config.toml
vocab_size = 8192
rope_theta = 10000.0
qk_norm = false
attn_scale = 0.125
bias = "none"
dataset = "wikipedia_en"
MLP neurons of a small language model. Each row is named by its layer, matrix (gate and up: input weights) and neuron, and shows model dimensions 144-239. Each number is 500 + 50 x the weight over its row's rms, rounded and kept within 0 to 999. Numbers have three digits each. A neuron's up and down rows have the sign that makes its largest values positive.
A block is one neuron, or neurons of one layer that tend to fire together. After each block is what it responds to, as a language model described it from the Wikipedia text at the highest values.

L7.gate508:507549513549419494496499478466438429395500540474465546493453527532527533458585450442397486571462547353600441479458566501403603539472474502595487436642515482476538412542563455521585499522537507450468479496539467524489544403478472565530575541483435526542502456446458430529507498522479499526
L7.up508:428470511463527449549466482583600524506465480503526521421481576495503394492445481558550529545545548417566523432513536608531491493476491532518530488493438472544573429482610572433462476397588486555450522558497543509451501423499485535519418550492533480475493465431477450485485459467489441474
L7.gate591:459560394493468536532435586451489551529503557488545484402468573413486485585471518545555510543557487539538593513601467518475515445476596513461431560562488541548511491418500509479407509451617397633515524495532489563577575499446602569517449451476510465524498499420524465483454601423545432398
L7.up591:487491451440458443540521546481443492501560446588534459469460498457506476497529537579524393467465375366453497446486415546505526540457588422564474404406469479564412405541523521519481545398439562569405465454458481518495536507488393466471530535439471474510471492539498525449480547509446550528
Early pieces of split words. Word-start or second word-piece tokens inside rare words split into several tokens, mostly proper names and capitalized heading words, e.g. Düssel-do-rf, San-sk-rit, Winter-ha-lter, ==M-ilitary.

L4.gate153:495452461517516569503507524469489489585485492462460497576505457555441502473541472455526494520559611544504496487529462493576447510480562553490522450465499587481484430475511502539524450491535505522489525551521506525488504445497596475476527572488535477511585511417519469519535520440561372396
L4.up153:505550572475482544491478515570495460490476465533510477545498523461457538487562439548458508541536529482481494626478550531536500404484536481571476473570503520398543468473498589589536552485383510466637533562473426465445556421516583455456542604515439559430466431547583523509489431412488544516
L4.gate238:485542555477497479365514569535428522482498508448602514613522521428511518433448496508490441456435462574483576423504555532432475517500554562466529424446457559474464525515488568500438557493507513521478410450446523504495495572479479470548435484536568460519546490533516529516562546513514439528
L4.up238:483447502448507498567591521510478485577525456518435384443505432516517571513585465468487595548458513520477484605510491526478488513562525497488539481419575530494445443521483480560546463530506528531451548509520518613508548538489612490481506446461536458446459468585534603556540577542526449396
L4.gate281:535502549531521552452533469563482456507492484502425519485488473530542496496493544587442474570551498503604553461526460395462502521524589492541454522510448498585509544384390406522487499501541553562520604445387396509510473463577453487399440430527476446524432448519597591443474479525498397520
L4.up281:347571501560434522476515528457488510568515480548407522533547555520478509505481449568547501438509609414513489475504505577547419463435558603556591435540469526517530491493437501615462513562506447498590531519491558517451536530467568585503486486513471540416503483553565509504471470471412408565
L4.gate294:506528510551454472534455551482540514605452447387532448516512533479501562544544490516543459528454494466511523459594551547450464445483515431448554500477487525465524446445508415544487528517535515599401455485416391562366585500453544469485458417549529477480448500505544486549548505418489533500
L4.up294:554514525587527487503451521513455593509505523485594463443583510450502509487426480508529501540456514487559518624531542635509493439608488420446476388545448450547449511581478494475481496491548569500491492461503560542489487532542508498413513452480415413512437486612447475418498425474547505469
L4.gate435:533464454554525468387538513459464438537494480482529545539499543497506487535458536439468596614557492500542520499524445510501641460524535552478508503553454500464483418520505530538500501522567378550409537534466454449463523510472550470461450516670483510563551445477565563520472432383494380479
L4.up435:472504458562447426516466512559461498567477485514607558583510467559460472473492445505489503483529459564514519462569427511570537483580507459414555397571395609512591435486439507482481443529502516427518517513481554506453518458601473611543489524422447469515501522546482463542516451558663526456
L4.gate547:509523499489532536476526676462432511553550551540463516578489502511451593462547542434427427601497510434490546496470498490502494517505449484564448442451552443471542448461497449518403511558536529509574489532583424469502520528439495539479477427573512518563462497472519511493517516498452457524
L4.up547:502575479606484372518486508488508570425566584472607503538558451558528473524444545510513433512565570421524484463500578451491572436580451444446503497394549573485537430530506544535498548460532507540501516547443532493510560442692412509470456469566449461464573519494453504512521477580470395531
L4.gate628:555550522500577510593503440424534558531494470438540403608467472467531493495534387452469482447580576493492539483443520539504559499525549495483474503440450483566567458469504504486547608537603483465485522520502543455546592504536427474488547513523514571542461486448551547472474367497420487455
L4.up628:603527503538463538559474488507609506496469447474484511545526487503477472428519444537637550491578545514455461551453541440563484481472455583486494439552604555572581555488531494440450558595442501489549437454470457481484571423452570511544505477438518465526426522494469495406568431505558468559
L4.gate643:423580496638459521512529522466535417560539495595496535396452516562568567516505537513508531641533541501548557511589521569545470387556484426405511534450516526526437478532456510431514524455586471591459543440513431558437482592413476407507459490498568505526415512476519484461490513556544534547
L4.up643:508463509478458521539499513551548517467586456479505500439425409602528529438410437397510540507578527515536483509628597577581464503520499483493533535526544575563505490629397496528447479558614497495510495458433465465471482491497486476532481474478514439446474583448485499548597424549535513539
Biography "born" and life events. Mainly "born" after "[Name] was" opening an Early life section of biographies; also life-event words such as life, died, sold, signed, resides.

L6.gate320:466504518484576496474543478482442425504534555637544499535520463437462540540551477524476488547437494562518524490461501437499521538573532557544524433496483520559448445439421592498470488507570448479646554517531503518391482547550503471465468531578484524555486421493487450512456512542510475450
L6.up320:502478472567560493509511479496467522448496378482583439517470501500494490472598562511461479535532561553551501437518580446524503502520502429537518502533535511495463524481506494604533414529435458499450523520449466452537548584521497501367565505562508511435465457541474478486437377465465493563
L6.gate331:469474527524450552523529650369506510492496488504553462475520541478407485492465488514367457586587468521444560509462587454535488536522459518393431501447530585469468380393530527480520452483450534513534472532461533495525532434330485490451527467552467549469508536552520504486402508584539533493
L6.up331:453461454484429415451543394464452620414442537526551474464461562392475482507516462501498512536587474551423456469516485511495516494473516537487528497462517505492411546574555514503577451564512402609416488507484543538489473422400481501502422567501486454438516467603479503506509474507574510534
L6.gate443:552448560492495538408436557440504476544545450451560458493417540488541414483469519520546510554470404498531512495519639492522356483548460461519461500531549433537497473462490510492501530456518482446504436533421439531476504510500599526447522552455483489447354493558486438553500481498566552418
L6.up443:506453482488507436514517522509608460515540484432474386424512460498433532545567504516500533538539537526588494490495405491506506494462551509577476625484451460444495498473562472539480510514502416446515443520449537519407499454449570441438485496513518592484454458329573525571424464493467500479
L6.gate936:470565497566514543475463518435458535477585593528495464485443486416607410374432516391457425621519534570455509442446560489544503492494560426520497490511473436482469577495446496552440472490495598505420419579517486493513455502441493527457537488376431502543478577552525513485458448449558432443
L6.up936:485489468449514596575584530456464525498471513485530476549527505509505446455464524434505506543598468551495594455560480488528516528477539422521509508477488399505515585504500579463476543628455535514420535615500487476490497502475589501606449488473521527529492553484435523492404412523503558513
Time-period nouns. Nouns naming a time span that end a temporal phrase in biographies and sports articles, e.g. "the following year", "that same year", "rookie season", "the rest of the year", plus Year/Season table headers.

L4.gate27:452521465473486537509630532490599422511464438490482464524513481516487521470564490561581486512436541545451533449491530549537466469560498480465450584450518497431518474461489569523492493552411427536462555497559498547512577499393579430499446549503524524398522489527464476512501480459553479455
L4.up27:559548350587549522453568654497411497475515471476461447392549494573500433432491534477518482557562537521468512514502470531517404469513515604532593441498482593531526467440606548514513559581537551503466538536453405462481511472508480589438536488576534434503443463544522559458477490546496435467
L4.gate149:468500387511549620526582506471478448396519519497457435509492473491483468488540519573523383493516494461592545479485573434449462522406562523482499448612523457501522523533531522442539480616529599517474459540491560458453466457476523431457538447507451525528524533486496457435528539523509563458
L4.up149:576431513558516535553444436551535516484565407529512527482532511515454469497522523451442422482486572466479537581498512489551524469507543537572472554611454579476533617506503535596533460522522421463521524486548427364522527549519500494484385487466546420514489450574503399580454478478502468474
L4.gate202:306499489462499534498462441440418466437546510405578469434507551439532524483450556552497487424472557470570547465606578524539427571545392461571516449523534546565504517508638556459568504532550490489474485466431418494545479474496477465527527538504467522589470521556556435488497535461453517616
L4.up202:533398530445495529594547433446488438434505517615606536522505497470432561401428517451563434503457552526520463581516557494538513447529439513504615545613576413525434379526484473564521527581532586389500508536502436490413533523506497561530529463509535595511498595505564564584519439452579585513
L4.gate275:458490535471506509481495510542475583451373555628472447500406451439451565550554618486517466475538571498546521505458532478535590403491538358438540490509431560584669578513479536475563504520555549447542493464514381549514452522534500447504568503573449444566563541401538500471503522543477511485
L4.up275:494536450524493412565571528533572472482443521440448580551575493461506444494663452486405644544547556467534537482505540498531482520520545457536558507496576426427491439510551583617452548507485464521405523556557469563546564413516496577466438500466629579547408479533593430524636526633553556466
L4.gate378:437603480511497457453496606515505516446522519615419466539427395455526555502611617477533482553541458603518449371527540554544508495485591516500477619482443567450603496492469499511465477453562534505457516565415563530563407450444530492518482466464539576601556568467613494506561472525565477489
L4.up378:547526540476527450507543524450578416511496458523453481481555531567432511458500505507411493449476503449475575515529466433467390448577566429450419467522488587494522449529368463491464470423515553472540576505446509554482538513508433525447665421468508554543498559471514547406450565548536463400
L4.gate466:448541546555546562465590537469483423443535478580415388490541529513561502542549561554444520583394542542473552507587469449522511405504516481528522481506434481515523521468474593426434540533509445523473513512506454484487527530475553523539550517548524488529508509547511530519424416482477528419
L4.up466:563417531469491593454436426467423613402469558560533587457517612449518437406545562518470542451515456538524480533573459533490444467561517488540571434603464493502455520511530563514563612530530539464508493533471492470495416529530390493517528504422479473528478620588569447453485537456489500552
L4.gate536:490525496491486465588423423455563463416511486478551496485537499534523399504486569495546470517517613391451411311438580462465489515512515565541568489464567537509406494566551523529520526509453482502463496621513569408459492497634500551473462490498526498519513491537409499507546609533507507532
L4.up536:462456514552547567532524547421474521533644459540484521533504397578533566528496468473518472522566535494456553440512498483601413558580517468494547518476400500486467544549498446553508561428577519515515520621541503516482450493585508518462456466452475652483540498603418508373399500548542572559
L4.gate576:510472476522554452513507555493508439531471436481527434468417568506577491563534550503489545504525381522593523501470488493552470517566593483490465565449379410541509396540537495396529542424531501494564476528468632549535483441483512411500477530604485475483376553480454493471441551461468530426
L4.up576:462508430407497521486506475518481519496397511585533512602464400416439389575546491417444519498438477502497566412518494516595530473555513518454533515530492515525504552486509571548500503574505560613489539477548504497472548480547511465549552474524501398478493559520479514462637428493463515484
Initial H, time words. Mostly a capitalized H starting a word in titles, headings or names (Home, Hymn, Havana); also time words like after, day, month.

L4.gate250:455551537464476550488602577472532461444459432497523456426401469532539457630501453504472426549434622451472569481553535533420526476457549501421463481560499362424524420565480477439433517539525444471457519497458473443524473458411492460504525489438540532609548560467508455585528492468532507508
L4.up250:432412477539493453475532617522468475481565598493586505571600434446476617417542507517546545434573482510449481470461509550367581579505462433491485598518536548516439474554621484408526396509495494497492438550599521594601442508409578521454603586485500404573555545535520492578509458463501532562
L4.gate296:461563393371439496472526489451490512439495535555483471493588535460574430469415566491486516525462446506567476535554491501476560508595379525570467554470549489520566549516490517542555454452441450451550452558475427520483470448474529570507552401539537491507494430499572462567476554541463474550
L4.up296:529544499462539500453565612535505552452484533463530434507562496472527580482532560528429531540545583468647558503458534448416416564568592456520469583483572469493547560476477513477520489460490547529565488476473431433513441506528481489517509383479537576543479545525600469498508492499416558458
L4.gate414:492483481616514540503502504518506531573651392490480480517494464439463554545542580448595578504514486411489426509518466432507467473504495541563505566452502423547455432424441535461512554476455513466500485570524544534531455505419534464456497522507427524475489466529517510467461470414542469454
L4.up414:438493465484458463511425487534519448553460447500457498434412444504506522563488504521534508471405474497453471515564490569578437429589492431433541517506448544518563464535432457550456506539554523507426552533393483544540524571510500510526502484507595567610477579461441512526515497455405413541
L4.gate577:458554410472516511503558560368458464533530461506522432487511564506422591413433608486502478500532504519538546597609477551573491555438434431466449437490519496421485459524526539532576604442500395532452459518357497458627470434418419472457536455568402508509518485493525456486494563460563479499
L4.up577:487491546454489512549381560402497597485532513397546368428525514517588450577557472429537502517555499367491426585525499468508415471533423454572419459604572517501545474547518514390589555398574493536452495553507430562519637458472493531555528503441485518484533497500519511516443431497480529402
L4.gate717:455461510463518513481446585585572443553453516496535559431470541531449418504533513417505513496561553452474507549542438549571481557541542497507519512591476455472466417464461568581574427463485448580512481454461458423485567473480469486487517535526542522483445436554509476542530502440530341585
L4.up717:460432515409490629575529603570541530441550503540558410424442462468538457524437483547531551544450564575508393516558462367494543526499462523543455495474510369437434463452538430504575485530497520486446461474508516544490484493436533486467467521512514446555534519529554559546512416590459503476
L4.gate780:459564488557501599466546466570546457535510449452544444538446501517516491422523494517536396506435540471557447443497470486468511458446516516515530457464450527368488413503503506516511481478538531511471518496576433458506509526411501523448563522504545552580554550470483511529577493466415547553
L4.up780:595440517509424347550451427521487462474492508481530505464562548494480490398449499464475476472492511629518486437480518515597482490530538498546480502480440409514537489451511443564475483492575538372429540502565432559470462474428520561477486508536374458536495478481511533508446512408449410418
L4.gate791:499501466430508522455575531423458445452503596457519453491488573472544455552472571512379568453562457589467578469510581463520560526568428533507494486419491545478466404553472506497524528419529465478530512567509417452685533488447512530507517487439482451576458458486471433462601471435497481540
L4.up791:524564480513531589578491499493413551465556560557418514429544488418555472484590480517498480450484580465457532452496465571433538438492463562545484487455420435491401411603548414376531463446472494473583495436454525519476540474489515534460518514436516559439542494540491495500514485469423421534
L4.gate863:494568521537494495494560465484515499456456504504461551547574599432497544424568469489490410547452526387494520610535599497529553513446459472503544481452473392478553433509494538460511508419441477542479640476559486520451570391517490523494521522513485577439527642471449395516567422516463538527
L4.up863:518565542485505526423541582546448500548558518462559485433508524383578448490449516458440473491529487541481557530483533549508514592490414502560588515564413528506512469527513495492519485385463475576594470546499448530506421540536571531510530405479448461577506523538477488555571489439550521486
Mid-word consonant fragments. Single letters or short pieces split off inside a word, mostly g (Geo-g-raphy, de-g-ree, in-g-redients), plus f in LaTeX \mathbf and URLs.

L6.gate815:434479433523499559489485508582444453596445434496449539482499434556502490519553527532581490565563447515489545478511526491496507541479532495448481468546508545487502520522435573387547536534517433624479533463459492497549480543450544496467541455536438445567581487487604538443514439493397521526
L6.up815:516472482573495580551465404595502525492484429478555542552616538543468551557438406479477422497479486455606459516462548426569430513378474500511450438483524425463512471441518522443501576533488432471471580559465533534492540542451483575525469503522405532525435398497512586502597481487518528539
L6.gate862:505394502444542534456444499469509475548529541384551407541442483539592431566571448512527492551598573563460537476428501571493526479453590586563480399532507405449566508510557519472488461482490414504426516471522394488522476467502565557519459507521496504492512475631517503510611543578520520469
L6.up862:562490467549516489540503569505514491475475563446563485566488493456461418482639475532638509593553530469543571523466479512477503457643603635601542485564472486468564546499508580466447473497501516490473520527484382644388510472557537515572435577573524453442443525484525556515541466582549504530
L6.gate881:484568560589552559448489537515450430502458534423439501545522507487532481405469480477473490536512502495571527513484523545467510474476464536497462403498512551442536522520499415548541464490435488524528587445470513427537489505416529498436611471472492637421527572410513520434582434530577565501
L6.up881:464490489492498542436550507626480489455463492468464446505471432539471417485476442522443483462431457512587494483506458577505495517499474561508392449475604486530528545551420533587481427410466500559454561499454531426567508468462450461441451428518545478473544474443508478525496422435510543546
L6.gate908:534511448503482521428488424479438419446478509425506538451545524589497502499535567483519520494448511452519569388494452439424423519461534537502450530498394499449592530488498498391580461512544458503485496499443505485542535501485433409448461519544489485555495465496574434454571541435488544487
L6.up908:459619552498391493478519440511512477516435550504453584509641532482528455524499460519480530461510481610508488506516513494409493505447469522395552536527430441536480516539561442509501477593552504519494564503476546512630427484445454464515486546609479529406561444410471511457449508437535408506
Mid-word syllable fragments. Word-internal pieces of long split words, especially "ti" before -on/-ve endings (additional, repetitive, traditionally), also "lit" (liturgical, litigation) and "ten" (intermittent, sentence).

L7.gate367:583569577556545576457535534514544558472402528538597471585517492495510550568481525484573487580485444472558638525575497445530540529518464543500480601488488518448472473499484501558537428474471600503433509429525524461490467548412550515451530409442455496518470503598583495452466496526611512558
L7.up367:485509488468532620516474522473500457499526420500492489485496485425488475418470462511534518506537484533467418534418488513489443522550513462522455420521453498526524454470507439494576523541453438529425517456483476447513489487495471498553505562505409498493484554478420411485409538465329462429
L7.gate703:517482508536500551500398612523520542519454519492484596449536520523530498539492481443452515593550537531541513584567576536505540542456497500406516497510517546515483444389599459363492427431520529478473531462482405437616516528498435454547532449563493467506510466515470471401486595435423539567
L7.up703:525403552465434537528481499498528587413500441412510420554494597493579508596464480534501484532609336582490510559509537530517486561465472538436442468563565519607399538427470481557539401497523595541552470481462519531513449549410448550466504502534491361445494489590580584490523522457533533484
Mid-word fragments before endings. Interior subword pieces of words split into several tokens, just before a final ending like -t or -ce, e.g. Betanc-our-t, Res-our-ces, ser-van-t, veng-ean-ce.

L4.gate295:451397520445589509440508512542498523558454381477478495466511574481552408545527515503464581528528508429550546504414517570515469450504464544543510441520404499443400480498498486438401424504478481555519555523535519403563539515543480529517506521460491483517451397495407460515522447544507528519
L4.up295:495520481532519488475556573610495534597400437456481627505499490541598495552517520512482498562503422570480353563481522513513452583453501511373466464531452452429551563530545493480535479478454438555520555523469494539448385423453502498462414489411480521495482538485459590453431540530482528564
L4.gate299:471532492547516508448482580553498528455518510448522498506499606519587471509660457440548507592468426478563477508467538494496485426503493532454529590594460480390456454488487516538488418520523561593449500479456518512538499487429455483395577517541569511431594517487424569520488495493460574530
L4.up299:378377547556517586540440524454470503476450483460488422429585493460495503504571512473583467527499508468484545461434554527466444461424511484596504407503527486465440521459631539400494488494413384533451388491466514487502572433549463535433516424501505427454428504506484449446543452475549496484
L4.gate575:486525541504549483404571553406547522414467552458463548561470506505489506560493449515487536618494430546601562504504490541487487392538549469434530459519454535465424532589490432403587475414417451489388506457399527570500561583524531398469494486369500458519522485567567525428493503448494459438
L4.up575:494530510521548457519504462541455575560465600533483418514571535470521463572448463480385537529463481544427510447467509597618441419496498453459548543459491449435483459471605504460505564546448509512536492459548479476474522489493496526535506468508431600551539570493544479497473539506512550489
L4.gate693:457385471540338473475597468510488505539448477565558413463474435512539440513536487483466458571527488627424445401543509591475574526502523460462473544452543407409544558523396436465484491497502547538490498489391541418469506553478527400439481509522533563526468460594477418496521492489501450554
L4.up693:568497509464577492494440451507518529473478494342521515474515551521511451505564400556528483547501457507553565537582573506514479432526533432596541505499537573517518524457550493483441425400549501467484552496534509490545522528508554412545547529488517522517638525609497518437503604547484576599
L4.gate708:429477513570453505454469506407484488526502463414416449523499539419475506525480498466435451562477467468559446467579463509447502523474463433590542519510455449435498497439415514554488490453532498541510492483575431606472546447486632505515512487573506486539475487478551476542539533476564423596
L4.up708:527455518534402498499472493526520546534490419438598486493525526483480485439485501527538399481531476445431549484522471550454478458442494478503493475493480503521513527553431603542437505472447389550518556475463549515499500588477602542512462463494516472564505497488540411581525584423556451500
L4.gate794:435478477509485541556469534488507534532482437529437455432499470479551552499580526468528444483504439421472540486540461456517533525402487511573513560508409534462523558485485524537515467488506525570514531519588453540573599548468545564542511462566458459486459516508613494402525406469516422547
L4.up794:529424516551545486451424465429469450400510502454496430514478468437528477466587588508536502568484427520499493492473466512520527476415405535505465457519552503451554488536523561562501554386502424517473471424500462536447451544440527468462523513540494556472557411548463494635502504539464546555
L4.gate905:517418449490453533490496572502470451632576548557394445558606449550583460521556478489423555530515490558479502542510465425570553439427477523477526499489510513478491414476415547496485549550466487502380441527496487549587422469453492520522468443512521489520516469501500531469491502491407498539
L4.up905:493461415506477525465513429491506536533363542470502551530534437464475404412508444552545513537555464477442457566480547510514537423490512597480589552528554510499449528485443549556524477474536562499515522345453483591491397437479492498495566435471496612475534547482490471592489499477529535480
L4.gate976:427511516501523556547514538462370436422524402477427474563469560475565472446476556428449475502567525475473618508487496509447528534405455526497519442502498506503510519491469482523578524475497420510466555455499479485566437502399473485494412540548441584538451359491562596494452497551513471465
L4.up976:543437498469455520454516547546472515606440498494481558427476494507530509539504433533518530495560425549531520488568438480479586473512470467590559528475567410461488586547456448513443502505519468524426411537550465535456502542477456437507437496474567600505438434616465407470504516498448482485
Mid-word subword fragments. Word-internal pieces of words split into several tokens, especially "nt" in Continental/Intercontinental, also inconveniences, intermittent, versatility.

L6.gate84:409535420516494533394616469426436467469451434473496546458517651449482412502552460541489492549522504464600621475549549512519439456451471433493464503446545473546442442547533485565476484524488473540458583533441441430469497540403504532479537493532500548496513448410515491474565477496558396580
L6.up84:504650501504545501524522571416549529523453415473463549505482507464513531475505501557516425483565529430528529438517409527482512458445577572590496563480505518505455562424495445473493585399502510474549478535506485551534555471434474449511540584542428583474492563513560462475500428564357568506
L6.gate477:447534450462486509439549546489501507462556517627486486478502521486509539527589586519555514471466512517521494531404486451459555483451535503547463470438509503520580455558506421507503512495508464484582420494542454520553578485388441457467592503529502540428477418523430447499512541539427442481
L6.up477:455503521460510495537445584497503540390526479549537497478521486497443544500474574521488431462546489511536519497507476535491532507505462557516384498471495467455436523549428580448605516502520485477487521426470523467472404428564497485542534501589562441582456460446521500442451412432536468528
L6.gate760:481455548525504595524516502440538353449566467587481537512534521505480617397519443468391484490409525503596483488527414486466474420506630525539411608482500581568460466505507532443526450477473538442505475620372522526452557494477392399466510438543506501516464496497498517567463447552488442536
L6.up760:350468510538438403463458459425567433512447520392527554516624542517441524405526496503419438460492515420498527518503411470523499487508559537573608479460499511482490480512453489479413451578446520446478455566431469371467429524463519461495483401502458472437460553509468454499478477520493456491
L6.gate768:461434579544460579510509490431514414490461375428527464487510574527579439562526557485536499495512529440593580558544553478517501494463462555475474525545496486531449558532520493533424496491474430533468474488580539495581541479486401570526528513589505426461455463430443408529570417505463469536
L6.up768:531479441511446541426557526549541389471397299463567531526656517469529400496537503404513523454598440545490540533524493404494501527462475517541468490528478499464479540521552585588391467492497564561465459503453497491570458398466481562477547503569517422564517544517545442514559477533578406451
Mid-word subword fragments. Short subword pieces inside longer words, especially Greek-derived terms, such as the g in photographer, th in myth, mi in epidemic.

L7.gate271:517503584514540569459522533431524447570584515478442488570346510444539525489480561474427402520503492520506567467582448486598482509526565574482506548408506498456496537458467546530533451410462519539520529522581482603489506437472448442443495445466440546467529602501509569449422479542499556443
L7.up271:499562456529515481555497556511432473442484451549456506470491496515464498604532521558472490563444544541496560499535551612520555440550483499544490471497477460563563464419388404437592377454583507472529499558487463514511432486482491488546574491492514531514564503519482435370495406446544479445
L7.gate942:547518551470494508464580522458471472426526444471455582449514422464404570551499499441499414513430500525574569500483406492572480429672497520542489580536485538553486462439416471497524569476514495543446442456526473531586581565418587458493502412554455564498415512399542508423505508441495481487
L7.up942:516526617518493603597563478541561464497523467446456414525429485430547428523440455420545443490465451490504469515494502367502455486519576491602499451402504518556408513491470514605571382515511482446373503533452540556458516492499506440495492428534463552412474558457497486460435432527432574515
Temporal "after", score digits. Mainly "after"/"After"/"following" opening a time clause in sports and event narratives (lost "after" drawing); also score digits after dashes in result tables, and word-initial "Wh"/"W" in titles.

L6.gate205:502529516488490546510536415505524533463527438451558478558593509515492481468539461465601472434442504508497533455547457561515487552536507504566507540498440440576491452527499527518463434457513509473521511516555589523531537458618552561496613480543357508547568400596567582459578440499449481494
L6.up205:538553511547523468495506432530543527528496456526518504615540479647518516479422525426494521475431523521484607527518483539444552411541504516533559504482519531425541571548421530535583470339588506491413531520582519544464473482590559540502501475484370530509553391546445456501530602479447558547
L6.gate430:472530448532412482479542389545461498517479558517480541423580496495401488580554479533473469547553506434485573456550526493452438413469506500515448544500522440423543468454462528472529456576527535582520683498492519492466543548449452557567475526609521500448494499453535492553492533470538486598
L6.up430:573478474543413538484499418524421560497482573542590516467594476427475472516360475486485525546641459455489544492448460448537497507486451429514416461555419524416594538444477561539499460531532517611512508557509514548431445487449432486484473568478546483454451484470474552504481517525562482556
L6.gate852:463499534550602506560563560529487455522501477459488442502576550476507473391525549618502530537488544448509485442525487490486457533501442440491524427493482534539512475475558549458556472489494531519525559551519469475434497448480578480471476517532561411439391493484538565403504496443486568455
L6.up852:541377472550470507424494484473507584528497490392638571495544546510409495536460446513511552469443443453540468525559442545562548505620500511571495490485533513483536468491388502488457496419498516450560576522461592528411387480476552484525498482534462461471442379561548493514581558444446492407
L6.gate970:547485558597468531394625459576439538458534457483499511529567433510523512515517512491484498618479468549547490486545525491547463475453452411491492543541615503447559409519473456413481502439580489530440608359481457543463409399352531505480518535471468497530484481530532534524545515539445362477
L6.up970:474472586456569415480378507593437510484466485551445498545596553579597482483518561491476549513484492474447561522470525567467427478505526462503508530436488469491484549423472549490598497493530461538463613531564495528325526474569430529571502518543602508516499553516495529543569473495481546465
Past participles and "born". Past participles and "born" that open a dated or located detail, e.g. (born 1951) in biographies, Portland based, adapted as, released on.